config = dict(
    n_layer=14,
    d_model=192,
    n_head=6,
    n_kv_head=6,
    head_dim=32,
    d_mlp=768,
    vocab_size=4424,
    activation='tanh_gelu',
    norm='layernorm',
    norm_place='pre',
    norm_eps=1e-05,
    positions='rope',
    rope_base=10000.0,
    rope_fraction=0.5,
    qk_norm=False,
    attn_scale=0.177,
    bias='none',
    tie_embeddings=False,
    parallel_block=True,
    init='uniform',
    init_std_qkv=0.0314,
    init_std_o=0.00594,
    init_std_up=0.0314,
    init_std_down=0.00297,
    optimizer='adamw',
    lr=0.00244,
    lr_mult_qkv=0.5,
    lr_mult_o=0.708,
    beta1=0.9,
    beta2=0.99,
    lr_head=0.00458,
    warmup_steps=435,
    schedule='wsd',
    decay_fraction=0.916,
    decay_shape='linear',
    final_lr_fraction=0.0,
    batch_tokens=32768,
    seq_len=256,
    doc_mask=True,
    z_loss=1e-05,
    train_tokens=131900000,
    steps=4026,
    dataset='wikipedia_en',
)
MLP neurons of a small language model. Each row is named by its layer, matrix (up: input weights) and neuron, and shows model dimensions 48-175. Each number is 50 + 10 x the weight over its row's rms, rounded and kept within 0 to 99.
After each neuron's rows, "fires after" lists the tokens most often just before its 100 highest values on Wikipedia text that the model never trained on. A number after a token or word is its count.

L7.up228:42 40 53 46 49 62 48 50 41 50 26 70 41 32 45 58 57 55 55 44 48 51 55 57 53 44 37 51 51 48 54 60 46 45 49 54 55 48 52 45 43 48 58 62 43 51 56 30 58 51 42 36 53 60 39 48 53 53 58 47 64 41 53 47 29 40 57 43 38 46 41 47 83 51 48 45 41 49 41 55 58 59 54 45 39 48 70 23 47 48 52 40 54 45 35 48 61 48 75 40 59 47 54 52 65 31 44 50 28 42 60 37 49 38 74 72 53 55 52 49 50 48 50 41 64 68 49 48
fires after: "." 30, "," 7, "h" 7, "ah" 6, ".\n\n" 5, "ok" 4

L9.up411:54 44 58 56 34 63 52 37 40 56 47 62 44 42 49 54 52 61 37 61 52 46 50 46 50 62 45 58 57 46 40 36 56 30 45 46 58 45 41 56 57 57 36 55 44 48 72 48 57 52 51 44 63 53 44 57 36 22 47 52 51 66 62 40 41 55 60 66 52 44 37 60 54 52 39 38 50 40 79 71 52 45 55 55 38 41 61 44 75 66 30 49 62 50 31 58 44 54 62 49 38 63 49 50 58 50 37 37 37 43 50 41 48 60 58 60 50 48 50 69 67 42 42 47 51 53 50 54
fires after: " " 37, " a" 6, "2" 6, " long" 6, " |" 5, "1" 5

L8.up439:48 44 49 48 41 59 38 51 61 58 41 32 66 31 35 58 58 53 51 50 38 37 49 49 62 40 64 62 55 41 67 35 78 32 45 65 44 43 48 42 59 84 55 74 45 59 61 61 39 29 38 47 68 57 45 50 52 45 56 48 47 42 36 47 47 58 52 56 42 60 30 50 53 33 61 38 53 39 57 48 54 52 43 32 46 71 44 41 54 42 57 52 69 45 52 41 58 44 39 44 51 51 44 40 61 39 42 48 54 55 38 38 45 44 78 55 31 41 55 50 60 38 42 66 54 59 50 36
fires after: " p" 22, " d" 15, " P" 8, " c" 8, " b" 6, "ra" 5

L8.up478:61 43 55 47 53 56 31 60 47 37 30 50 49 44 43 68 62 52 55 60 40 42 58 60 77 52 40 59 44 53 28 52 59 54 49 36 42 49 48 51 41 42 38 53 63 54 56 39 38 42 45 44 68 42 48 51 53 35 59 34 46 45 37 52 51 32 37 26 51 32 47 55 71 56 32 45 42 71 40 66 50 69 52 49 43 61 62 45 52 62 49 59 38 53 42 54 67 69 47 53 39 53 42 50 59 47 40 46 59 52 48 36 61 39 51 60 56 47 54 50 21 61 56 44 62 60 56 54
fires after: "20" 52, "19" 18, "–" 6

L9.up312:60 51 55 31 46 54 34 37 49 59 50 60 41 50 51 53 48 58 52 55 31 55 45 32 45 43 65 35 49 38 56 30 55 53 33 63 38 50 47 35 57 58 76 58 49 49 51 57 67 57 51 50 60 53 44 50 54 40 40 53 79 42 59 50 37 47 44 35 52 47 48 65 33 36 54 48 37 55 60 46 46 46 51 55 50 45 59 38 59 41 53 50 50 64 34 53 49 40 35 51 41 59 61 57 47 60 45 43 53 39 36 57 42 63 41 43 49 60 57 48 47 40 49 49 53 34 41 48
fires after: " " 24, " However" 18, " —" 13, " (" 7, " /" 6, " |" 6

L8.up514:52 39 49 40 47 53 35 50 74 56 44 47 56 45 48 49 48 49 67 63 44 31 44 51 23 55 56 49 51 55 58 45 46 33 61 41 43 52 40 53 41 44 50 47 56 61 63 44 40 51 41 71 48 81 36 59 53 51 46 61 50 55 63 50 49 36 62 53 44 69 34 39 50 36 61 53 37 58 51 44 37 48 48 51 53 49 49 37 66 27 36 46 49 36 31 49 54 46 45 56 74 59 48 29 56 59 38 48 49 46 40 54 69 58 49 37 35 47 41 49 44 48 56 56 45 71 53 47
fires after: " " 45, " of" 6, " km" 5

L8.up175:32 34 43 48 60 46 54 65 67 44 42 66 63 23 47 51 61 44 56 67 53 46 51 67 62 58 55 41 49 53 47 58 49 32 42 41 60 46 43 49 48 72 64 55 36 61 48 52 61 42 35 43 38 66 44 65 58 50 22 46 50 42 47 55 20 66 64 48 48 47 52 45 60 55 43 45 49 49 50 40 42 68 56 38 47 64 63 46 43 46 49 37 68 62 36 39 54 27 39 36 63 60 56 40 53 33 55 42 53 32 56 50 40 53 65 55 44 54 46 66 55 44 44 31 48 52 43 36
fires after: " p" 21, " C" 12, " H" 8, " T" 5, " D" 5, " Th" 5

L9.up722:66 25 43 39 38 62 43 46 48 62 46 53 63 38 53 58 41 52 70 57 60 57 62 54 59 54 44 57 31 44 39 40 51 55 54 48 51 57 48 42 53 54 57 60 40 51 72 39 23 42 52 67 48 50 37 41 45 57 53 50 51 58 55 58 51 58 68 51 58 38 48 47 47 45 56 61 40 76 55 50 37 42 48 41 45 51 49 52 52 57 31 52 46 44 45 11 48 47 32 48 53 49 38 53 60 56 50 48 54 42 34 36 49 59 56 43 48 44 75 47 46 46 51 44 59 53 55 38
fires after: "," 17, " to" 15, " was" 10, " is" 8, " will" 4

L9.up234:55 31 55 60 41 44 49 50 52 49 44 55 38 54 49 53 58 59 49 52 58 50 60 61 48 61 35 42 54 39 58 52 47 45 38 44 42 55 67 47 36 67 53 38 44 51 68 58 50 35 49 44 71 47 36 59 45 30 24 46 51 46 38 35 41 63 49 56 76 42 64 51 58 56 53 51 60 44 61 62 49 54 59 47 53 53 60 38 59 49 41 49 50 61 50 34 55 48 22 54 43 67 52 59 64 47 47 50 45 41 53 34 54 73 45 61 30 35 51 47 69 33 72 35 52 45 41 47
fires after: "." 34, " m" 12, " al" 6

L8.up193:53 47 75 55 45 45 46 38 55 57 28 53 60 56 52 56 39 48 54 45 57 56 51 53 61 37 23 53 48 52 32 50 56 57 41 59 59 54 58 37 49 41 52 74 56 53 58 44 39 48 24 54 63 43 34 41 42 61 56 51 43 49 69 39 48 56 51 36 59 50 56 61 44 47 34 52 52 55 46 68 39 61 51 50 52 54 68 43 68 48 50 53 49 45 46 54 65 61 59 43 53 39 44 55 61 42 17 27 50 45 47 36 50 44 57 45 38 47 54 71 58 57 57 24 58 61 50 35
fires after: "19" 40, "20" 34, "°" 10

L2.up65:54 40 59 48 36 70 42 50 62 41 36 48 52 45 34 63 46 68 66 70 37 44 49 66 64 33 52 45 48 61 36 40 51 37 60 48 61 52 68 54 37 39 54 53 52 42 64 52 53 33 42 57 57 58 28 77 54 55 41 46 52 47 45 47 39 41 52 33 52 47 48 63 57 51 53 64 56 49 51 67 43 42 64 40 55 47 59 37 50 52 50 36 59 41 44 32 61 37 58 49 77 60 42 49 68 48 42 54 44 37 39 60 64 53 63 49 44 38 53 62 60 44 41 52 51 62 55 61
fires after: "," 22, "." 21, " that" 10, " where" 6

L4.up26:44 42 52 47 53 79 48 64 65 54 46 62 43 54 66 48 52 58 61 33 55 75 48 42 50 41 64 57 45 56 56 55 41 45 63 55 48 31 55 51 43 47 48 52 49 55 48 48 63 53 38 43 50 65 55 64 55 54 57 42 62 58 57 58 58 58 42 55 56 47 46 72 56 51 54 47 52 54 59 45 46 59 46 56 33 71 64 69 52 51 43 46 64 56 45 52 48 46 43 47 50 43 59 40 41 62 37 36 54 62 52 74 76 50 46 66 48 46 36 47 41 55 67 63 46 40 32 58
fires after: " the" 22, " his" 17, " The" 9, "==" 5, "ing" 4

L9.up403:72 50 51 38 51 58 35 46 46 61 50 40 68 38 44 50 48 51 70 69 50 30 58 44 51 65 39 46 36 40 37 37 66 56 53 55 66 45 52 45 61 48 58 45 44 52 51 41 50 45 47 52 56 49 52 59 41 38 50 61 48 43 55 25 40 53 56 47 57 51 45 56 39 46 57 50 32 69 57 36 33 45 43 55 46 53 57 59 62 68 45 61 31 57 53 51 52 54 54 41 37 63 32 45 49 53 48 64 42 52 46 50 51 38 59 55 54 67 48 49 49 54 58 39 35 48 57 44
fires after: " E" 13, " A" 8, " CA" 8, "O" 8, " FI" 7, " O" 6

L8.up220:61 21 60 56 48 49 39 66 64 74 69 50 64 38 55 53 59 42 53 54 26 39 57 63 54 57 43 43 41 40 47 44 56 57 40 52 50 49 55 46 65 76 64 54 42 54 34 58 36 28 53 63 60 62 46 56 45 49 56 72 44 65 54 49 47 58 52 46 54 63 44 44 49 30 46 43 51 46 61 31 45 34 37 54 52 52 50 42 50 55 53 42 64 63 49 42 51 41 44 49 51 40 39 44 41 34 53 64 56 47 54 37 46 56 62 40 18 62 69 65 72 60 55 39 51 59 43 38
fires after: " Gr" 22, " L" 11, " f" 6, " B" 6, " R" 5, " h" 5

L8.up279:31 43 67 71 60 78 50 42 60 49 36 46 54 44 55 54 49 53 45 54 46 42 55 47 44 58 60 55 62 59 44 51 52 52 38 60 50 54 37 52 42 47 63 33 56 48 65 38 53 49 32 44 51 64 38 51 48 56 56 41 67 48 66 40 50 38 56 51 46 60 35 40 59 45 36 45 46 51 58 57 45 46 57 38 32 64 47 29 58 43 42 43 43 51 36 50 63 43 48 44 45 48 60 44 55 53 38 49 42 51 39 15 63 37 80 49 39 56 52 57 62 34 56 39 68 54 63 54
fires after: "°" 17, " " 15, "°N" 12, "\n" 11, "″N" 10, "′" 9

L9.up562:47 43 43 44 55 40 52 74 43 53 40 43 61 34 53 51 42 53 54 47 34 52 49 48 67 43 50 37 46 47 56 42 40 43 46 40 49 57 51 58 51 65 65 49 46 68 65 56 70 42 45 62 64 61 55 55 55 91 42 67 69 60 64 53 41 35 44 51 56 49 29 54 51 43 52 46 46 68 45 50 35 29 52 49 43 49 54 49 62 41 19 38 63 51 50 30 58 58 70 48 39 64 52 43 43 46 52 61 52 52 40 48 55 44 37 49 55 46 48 61 48 46 50 52 56 48 41 26
fires after: " " 38, " (" 11, "-" 8, "0" 5

L8.up78:56 55 51 47 46 53 46 29 52 51 34 44 57 41 50 51 30 65 60 61 44 59 70 44 48 57 53 52 50 42 47 45 44 37 50 55 46 47 61 58 57 56 43 35 44 40 59 41 35 54 50 55 58 53 22 61 39 53 53 45 52 59 42 36 51 46 58 52 50 56 42 34 59 55 31 53 41 74 69 43 42 50 42 41 37 38 32 51 51 50 48 46 39 57 38 40 49 57 50 42 75 59 61 52 48 45 38 40 67 41 60 49 50 44 56 42 58 50 63 40 45 39 47 49 53 64 66 34
fires after: " " 50, " (" 5, " man" 4

L9.up692:57 56 49 51 50 63 38 53 45 30 51 73 54 30 46 41 41 37 47 50 44 65 42 57 64 40 71 50 41 44 41 26 46 66 47 49 42 27 46 34 68 42 76 56 38 53 68 61 42 33 57 60 50 56 58 44 62 44 42 38 64 68 69 40 39 55 62 48 50 58 53 57 47 39 56 43 44 50 42 59 42 36 52 49 39 56 38 41 63 44 58 42 56 52 47 48 44 39 40 61 50 66 56 40 56 55 45 48 54 48 55 50 58 65 40 49 44 49 68 70 44 59 58 49 53 41 47 49
fires after: " to" 52, " will" 6, " would" 6, " can" 5, " could" 4

L6.up327:71 36 46 32 44 55 44 38 60 52 49 42 64 64 39 43 60 50 56 45 32 52 35 50 49 46 48 24 43 32 48 42 47 48 43 64 49 54 60 37 60 64 58 49 39 58 53 57 47 44 50 72 62 49 43 43 54 58 39 61 64 52 46 37 41 57 67 33 42 38 41 60 50 28 49 72 55 59 56 48 30 34 53 49 51 40 47 55 59 49 43 46 64 48 51 43 59 50 48 49 63 57 57 39 48 41 68 35 54 45 56 47 45 53 55 53 25 46 70 51 50 42 57 39 60 61 39 33
fires after: "," 15, " V" 12, " v" 9, " p" 8, " c" 7, " Mu" 4

L2.up587:37 44 70 55 47 67 39 58 43 58 43 34 54 60 49 48 57 52 72 49 51 52 43 47 51 47 45 52 37 54 44 53 51 37 64 48 64 46 51 44 47 62 49 39 51 57 49 40 50 46 35 38 68 66 54 70 51 37 59 52 60 55 49 52 57 51 47 39 75 63 32 54 51 43 33 68 47 58 62 55 21 47 63 39 38 50 52 51 62 55 44 34 47 57 40 51 63 57 44 31 56 45 44 34 54 43 52 49 54 42 43 28 47 56 63 57 48 54 55 54 60 53 58 46 73 65 59 53
fires after: " the" 37, " The" 9, "'s" 5, " |" 4

L9.up244:50 48 40 34 64 64 40 47 29 47 49 41 40 42 45 56 35 59 63 47 28 52 54 67 57 38 73 62 35 48 52 44 32 45 41 46 57 30 54 76 52 56 52 49 53 36 57 49 52 60 48 47 49 36 49 54 52 49 43 49 74 57 57 61 49 46 44 52 47 49 39 57 54 46 39 42 27 63 65 50 39 45 34 56 57 53 73 57 42 36 39 42 54 53 43 37 45 47 35 54 54 51 60 64 61 44 51 51 36 53 47 50 68 60 27 54 45 29 63 52 43 50 51 55 54 47 31 50
fires after: "." 43, " (" 17, "W" 5

L8.up339:37 50 63 55 41 59 53 54 49 70 40 53 51 52 50 59 57 54 51 38 55 39 49 34 44 37 60 49 54 30 46 52 45 52 43 53 45 44 65 57 53 55 40 35 51 52 42 66 50 52 37 43 46 55 41 54 59 37 45 66 47 44 36 57 53 44 43 69 62 42 50 47 63 43 53 52 56 44 57 47 32 52 67 45 36 44 53 31 55 37 44 50 42 55 40 54 63 42 49 55 54 52 40 56 43 58 55 30 52 51 59 55 52 82 65 59 43 41 45 60 39 50 66 56 49 54 46 57
fires after: "." 38, "ter" 7, " ab" 5

L6.up270:42 44 46 40 37 56 59 56 52 46 51 44 67 25 62 51 38 52 50 63 34 34 39 46 47 58 61 28 51 48 66 48 44 24 51 51 67 46 47 48 66 58 55 28 50 54 61 46 46 47 45 45 65 64 48 52 36 60 43 39 60 34 58 50 38 51 60 28 44 46 38 47 44 43 53 44 58 34 54 53 41 36 39 62 54 45 44 58 41 54 55 39 56 47 44 39 52 44 44 43 75 55 64 55 47 59 67 37 62 48 48 47 45 56 55 49 50 59 54 56 42 34 47 75 67 55 49 35
fires after: " T" 13, "C" 12, " c" 9, " p" 6, " C" 6, " un" 4

L8.up25:59 43 56 57 52 39 54 47 42 36 50 44 44 28 42 68 41 59 67 60 31 57 64 47 51 53 64 69 57 60 47 47 45 43 35 58 49 55 54 42 36 47 64 44 47 50 72 44 38 52 50 39 53 64 47 62 39 46 59 47 46 33 56 38 33 43 52 34 56 54 38 59 63 57 52 37 38 55 57 59 62 38 41 55 32 40 43 36 55 42 40 38 58 39 39 38 50 56 53 44 63 53 69 63 55 45 13 45 41 53 44 37 52 34 64 42 44 52 51 54 62 40 47 51 49 49 57 38
fires after: " " 27, ")" 18, " football" 6, "–" 4

L9.up602:68 40 49 50 52 68 34 51 59 47 42 63 60 59 51 45 39 79 53 61 60 35 51 42 40 49 55 56 34 48 53 42 46 30 56 36 65 47 60 61 54 56 59 39 33 49 63 50 39 46 54 63 56 36 48 52 47 51 36 55 36 68 38 56 68 49 58 53 46 47 45 42 57 54 48 51 48 72 48 62 61 44 25 42 41 55 38 30 47 32 58 52 29 34 28 43 62 55 50 31 38 49 49 53 60 54 62 45 59 50 66 49 45 58 46 47 45 36 72 57 26 48 55 53 42 54 55 53
fires after: " " 49, " ro" 6, " n" 4

L9.up393:63 52 47 35 63 49 54 49 55 43 45 45 58 47 49 44 54 57 48 66 46 49 30 46 51 53 43 51 43 54 41 56 62 57 48 60 58 54 68 41 62 63 52 70 40 62 64 51 44 50 37 59 46 53 53 54 52 69 47 59 51 44 74 30 32 46 73 25 47 55 50 48 52 27 35 62 25 67 44 51 30 32 56 39 46 49 48 56 64 62 27 38 54 50 51 54 52 52 66 42 62 62 63 44 48 55 55 67 42 55 34 51 49 35 41 50 53 55 59 42 50 47 44 26 53 38 65 43
fires after: " N" 14, " Miss" 12, " Party" 10, " O" 9, "-" 8, " U" 5

L8.up369:40 26 57 47 43 46 53 64 61 56 29 41 61 51 31 55 52 52 57 46 30 40 42 60 37 39 46 53 47 45 35 55 68 44 50 51 54 36 29 45 47 56 50 50 58 56 55 54 45 64 38 56 58 49 34 53 55 44 51 58 61 48 51 28 53 69 52 45 46 43 53 57 55 51 41 46 47 53 71 54 45 41 45 48 55 63 66 39 57 44 60 53 54 56 38 35 56 45 28 54 56 56 32 25 64 53 35 53 37 61 32 51 34 53 61 37 31 57 53 51 45 41 62 39 49 47 45 52
fires after: " v" 15, " P" 14, " V" 13, " p" 10, " G" 8

L7.up386:39 44 49 42 58 57 49 64 64 46 42 49 55 45 42 72 52 59 54 59 44 44 49 49 44 50 54 34 42 52 53 42 45 52 53 51 54 42 33 57 60 54 66 30 36 58 48 66 51 55 50 57 62 62 50 49 57 48 37 52 78 42 44 43 56 49 48 43 58 47 32 55 61 49 49 49 52 31 55 62 39 49 51 34 32 62 48 52 55 33 48 52 44 46 38 43 62 38 22 45 49 60 41 38 58 35 50 31 50 56 42 36 36 55 40 52 50 49 70 55 50 43 61 42 65 54 39 37
fires after: " m" 20, " M" 14, " K" 8, " s" 7, " S" 7

L9.up262:47 46 64 67 63 56 52 45 47 67 39 52 57 49 53 60 55 48 51 59 53 48 46 67 64 50 42 48 32 43 35 25 67 60 43 57 55 48 51 45 47 42 54 71 68 45 51 64 26 53 49 62 50 52 30 47 53 50 47 48 63 64 69 61 53 44 56 58 47 60 54 47 46 56 49 65 31 55 53 41 38 46 52 39 57 42 39 41 53 35 58 49 47 34 33 38 56 31 43 62 50 46 62 55 59 50 47 51 56 35 51 29 52 45 58 57 51 56 71 48 55 44 51 39 58 55 40 53
fires after: " L" 18, " to" 9, " B" 7, " is" 7, " was" 7, " Bob" 4

L9.up654:38 23 73 61 36 49 34 65 63 56 44 42 49 46 34 44 62 44 66 58 53 50 52 47 55 63 34 37 37 50 41 51 52 50 58 54 60 55 50 57 41 68 47 52 50 45 43 48 54 59 36 68 71 43 48 46 54 42 58 58 53 59 53 45 45 69 34 50 57 53 64 59 54 38 60 46 57 49 60 46 34 48 34 62 48 61 43 28 53 35 53 37 57 57 41 45 43 50 51 39 52 47 59 52 44 34 57 56 50 49 47 46 40 63 69 32 30 52 54 61 52 53 56 26 64 54 38 46
fires after: " C" 22, " v" 13, " p" 6, " Sch" 6, " m" 5

L8.up550:56 44 41 41 35 64 51 63 68 56 46 46 60 30 35 58 52 41 51 58 30 38 33 64 60 55 47 44 41 49 54 40 65 45 52 70 57 35 55 41 58 69 62 44 45 50 57 51 47 35 46 57 65 66 28 61 46 48 47 42 50 55 49 48 60 46 72 54 56 43 60 50 51 48 44 51 50 40 74 45 47 60 40 51 56 56 56 36 57 50 53 28 54 43 56 35 55 32 35 48 67 54 33 46 51 60 43 45 53 49 56 29 37 43 45 42 53 22 49 63 72 53 60 46 61 63 50 41
fires after: " p" 23, " P" 11, "b" 9, " F" 8, " f" 6

L9.up686:61 45 53 66 54 46 29 62 51 55 52 46 53 32 48 68 51 55 49 41 57 42 45 56 54 42 51 39 45 46 32 49 63 48 52 61 58 53 35 38 49 68 74 60 54 55 47 47 48 35 53 62 43 60 44 52 58 48 37 77 70 61 61 44 56 57 50 48 49 40 59 60 47 47 47 46 50 54 44 46 43 54 37 48 52 44 35 44 47 46 58 31 51 55 52 40 54 47 24 43 51 65 58 39 64 49 51 46 61 61 52 60 63 62 59 50 54 46 74 48 55 43 46 50 55 48 48 53
fires after: " to" 38, " can" 9, " would" 5, " d" 5, " will" 5, " not" 4

L7.up307:62 47 51 39 48 50 55 61 50 56 48 63 50 52 54 42 48 38 57 46 41 35 32 53 37 58 53 37 49 58 65 52 56 48 53 47 41 33 38 42 39 54 54 64 28 59 55 48 46 35 37 42 63 63 41 55 50 44 66 45 63 62 62 37 43 40 70 52 47 61 47 62 53 45 42 62 35 62 57 48 35 52 45 37 60 49 48 62 52 62 32 50 68 52 58 42 50 68 45 52 48 66 48 45 53 51 60 50 47 41 47 44 53 48 47 61 62 60 49 59 45 53 56 26 57 49 60 52
fires after: "20" 58, "-" 5

L8.up689:68 39 65 47 47 74 21 55 50 67 53 40 52 44 49 53 63 54 53 50 39 40 43 42 54 41 55 59 47 38 61 59 43 46 45 50 43 42 37 48 50 54 54 36 45 68 54 51 54 47 56 47 59 44 49 69 41 49 55 48 40 47 55 57 48 63 39 55 68 45 40 51 54 35 57 41 36 57 59 51 52 54 34 45 35 65 63 38 61 47 48 60 54 41 44 40 57 59 52 46 51 57 30 33 58 52 34 46 59 49 65 35 49 53 67 51 44 51 52 61 25 55 64 51 59 46 53 43
fires after: "20" 34, "′" 12, "19" 12, "°" 6

L9.up390:49 50 34 68 62 53 47 60 26 66 48 32 61 43 47 51 39 55 62 50 39 39 52 61 66 38 46 64 35 39 40 36 49 50 54 57 53 55 48 31 48 48 56 69 44 29 71 56 52 50 50 59 50 53 49 50 43 58 50 48 78 50 63 62 37 47 47 33 51 51 47 47 52 51 52 64 42 47 37 62 41 43 38 40 41 51 49 44 54 29 45 26 50 37 39 48 54 54 50 58 53 50 58 61 56 59 48 48 30 43 51 37 29 63 57 54 51 51 71 63 48 60 50 45 59 43 49 23
fires after: ")" 17, " L" 12, " U" 7, "T" 5, " to" 5, "s" 5

L9.up164:63 32 43 44 32 41 63 37 48 39 53 64 48 47 27 51 32 63 55 56 41 47 38 50 62 52 49 51 51 54 47 30 44 59 39 51 49 55 66 52 60 40 83 65 49 39 63 49 28 54 46 58 48 47 43 53 49 68 43 51 56 42 52 40 36 49 43 41 36 56 53 67 62 51 55 61 37 59 50 59 47 51 65 50 48 63 67 54 42 60 55 40 60 53 50 38 54 49 41 52 46 56 40 54 67 44 55 59 45 55 47 51 59 55 40 50 41 49 57 60 46 50 40 50 49 48 40 56
fires after: "," 15, "." 13, ")" 10, "23" 8, " where" 5, " " 4

L8.up263:48 37 50 58 26 64 46 58 69 49 40 60 42 44 33 52 46 39 70 39 37 41 25 42 49 37 44 50 46 53 49 51 56 42 49 48 50 51 45 42 41 71 52 70 55 56 50 51 40 63 47 55 45 66 34 52 79 63 44 53 39 56 49 30 39 72 63 61 51 28 59 49 51 38 51 46 46 55 57 29 35 34 56 37 45 41 67 33 50 39 61 40 49 59 46 42 52 46 56 52 66 52 59 52 68 43 54 63 67 54 52 43 52 58 57 42 51 50 52 65 46 41 59 44 45 35 43 51
fires after: " p" 32, " c" 19, " v" 15, " sup" 12, " ab" 5

L9.up435:42 37 61 47 40 43 41 48 54 40 55 44 53 43 44 61 65 66 47 48 63 40 51 41 73 45 53 56 55 52 29 33 68 40 46 64 63 59 58 57 41 45 36 57 48 40 52 49 67 49 42 49 56 48 45 69 61 48 55 38 49 60 73 40 52 51 48 62 41 66 53 61 55 64 32 58 49 52 71 38 42 50 65 37 51 45 48 46 71 49 44 52 59 52 46 44 50 49 43 44 62 59 41 13 52 44 35 41 40 53 38 51 47 45 54 68 47 53 52 54 54 59 65 42 41 59 35 46
fires after: " the" 60, " The" 15, "ish" 4

L7.up202:58 50 68 46 50 41 47 53 41 46 50 58 45 46 39 58 55 46 61 54 43 72 36 43 52 54 45 45 59 45 50 43 42 36 40 53 43 20 42 41 30 53 32 40 55 55 55 57 65 51 56 38 58 45 29 50 37 53 46 49 42 37 43 35 50 58 59 57 51 25 59 50 60 46 56 45 35 46 47 49 59 65 56 53 59 55 47 54 54 43 52 51 48 52 43 62 38 53 36 19 54 38 41 62 60 43 36 51 55 49 52 39 48 72 56 46 57 45 39 53 50 40 47 53 67 60 36 52
fires after: "." 50, "″W" 6, " |" 5, "″E" 5, "ac" 4

L9.up58:61 50 36 48 44 50 45 59 49 33 64 59 54 56 44 36 49 55 62 66 52 52 36 44 58 65 61 52 46 54 40 54 55 55 43 60 47 50 46 36 54 53 51 62 35 55 43 44 39 51 31 42 53 59 60 50 60 42 38 68 67 35 57 40 51 55 64 48 48 36 70 56 60 56 49 60 45 62 40 54 42 44 53 45 36 53 43 55 50 64 31 51 60 59 51 27 54 66 51 51 55 53 45 39 44 62 57 39 45 47 36 40 53 52 50 56 42 50 48 44 30 47 48 40 41 44 72 55
fires after: "20" 19, " O" 9, " En" 8, "O" 7, " o" 7, " U" 6

L9.up118:57 37 56 32 37 49 44 69 70 41 64 49 50 50 55 50 37 63 44 60 50 41 41 55 59 51 78 59 45 51 35 45 41 52 56 49 61 65 55 59 33 50 40 65 26 55 49 46 62 43 49 57 41 65 53 63 57 57 35 52 42 69 48 35 52 59 34 44 41 34 65 62 54 62 61 47 49 69 63 60 54 43 39 45 34 68 59 54 55 51 67 45 48 54 25 48 63 27 46 46 56 58 40 46 38 51 55 57 46 48 58 62 43 52 58 54 50 45 60 42 46 52 55 45 51 61 38 54
fires after: " the" 43, " that" 9, " The" 5

L9.up645:61 36 49 41 68 49 65 48 58 43 47 35 55 55 57 40 45 56 44 48 47 33 57 53 58 44 60 44 44 43 59 33 45 40 52 56 55 22 46 54 51 56 66 63 52 66 59 53 56 45 37 53 61 45 46 50 69 54 32 48 68 37 68 48 55 55 36 52 58 46 48 66 67 48 58 29 48 57 48 47 43 42 38 63 43 47 68 34 54 52 35 29 51 39 45 47 54 50 34 68 63 56 55 59 48 66 32 48 37 55 57 44 46 60 53 61 44 52 67 42 60 58 58 53 51 38 53 35
fires after: " as" 24, "." 19, "," 7, " is" 6, " However" 4

L9.up473:65 52 42 33 41 46 47 57 54 40 53 53 44 41 39 41 34 53 60 63 62 44 38 48 54 60 53 50 60 47 41 28 62 37 49 44 44 33 46 54 53 54 49 65 50 47 39 43 50 26 59 53 62 56 45 57 59 43 35 61 55 60 50 50 40 49 45 62 44 39 64 62 31 43 64 49 44 44 74 28 57 58 43 43 55 57 55 56 69 48 58 42 54 51 48 56 54 45 34 63 38 69 43 42 43 43 53 61 59 22 37 62 60 60 50 44 44 50 60 54 55 52 40 59 54 42 38 54
fires after: " " 54, " |" 18

L8.up762:63 53 56 65 49 48 43 70 62 64 62 57 35 55 35 64 40 49 52 54 36 54 52 48 60 55 55 53 53 49 38 54 74 58 46 49 53 45 50 39 61 51 45 59 56 61 52 41 53 54 35 39 57 41 45 64 45 37 55 42 51 48 58 43 54 49 52 51 72 31 40 44 59 39 66 44 28 65 62 59 44 41 52 47 44 56 66 38 59 43 43 64 38 59 60 38 45 36 55 56 53 49 35 36 60 55 42 64 60 35 33 39 65 51 46 56 46 44 44 57 32 55 58 51 50 35 64 55
fires after: "20" 38, "-" 6, " " 6, "19" 6

L9.up356:51 48 51 41 44 61 46 42 35 54 36 49 72 46 72 51 42 59 60 54 54 38 32 60 43 54 27 55 41 48 43 46 57 34 36 67 53 58 68 60 62 68 47 57 38 66 61 57 52 63 32 41 66 54 51 44 48 47 34 44 62 56 56 55 61 66 68 54 55 37 23 49 66 46 61 39 50 39 72 55 40 47 49 53 44 55 43 52 63 51 56 51 58 38 33 50 48 60 45 39 55 52 39 45 51 42 41 48 49 54 61 52 47 43 52 59 42 45 54 67 35 49 55 42 52 60 53 41
fires after: " " 29, " N" 12, " a" 6, " the" 4, " K" 4

L8.up453:59 33 51 67 39 63 26 52 58 59 34 43 52 36 39 60 51 39 58 62 29 59 48 46 65 58 48 36 50 48 35 39 51 37 43 46 52 55 54 41 43 63 44 39 52 59 50 56 53 44 37 70 59 56 43 47 49 33 42 55 42 35 54 55 44 55 33 50 29 54 49 79 56 40 49 60 55 44 53 58 33 50 27 57 49 56 56 42 46 47 41 26 54 30 58 40 41 45 55 31 62 60 45 40 51 40 56 46 47 49 45 49 49 52 67 49 43 34 64 57 61 45 50 35 78 53 43 55
fires after: " V" 25, " v" 12, " p" 8, " c" 7, " P" 6

L8.up44:59 48 46 37 49 59 42 52 63 27 46 60 55 43 52 34 46 63 61 57 58 47 37 44 52 57 45 39 37 49 31 49 64 34 60 61 47 47 54 49 55 60 40 45 48 49 75 53 57 61 29 52 58 53 36 61 48 47 53 64 76 58 55 49 53 68 54 46 55 60 45 61 59 21 41 59 50 60 62 59 30 32 52 47 47 57 52 50 72 39 66 50 44 45 32 48 51 59 40 47 54 68 39 31 62 58 52 43 63 54 37 67 42 52 62 49 38 35 61 66 40 48 48 47 59 57 46 41
fires after: " " 40, "." 10, "N" 4, "," 4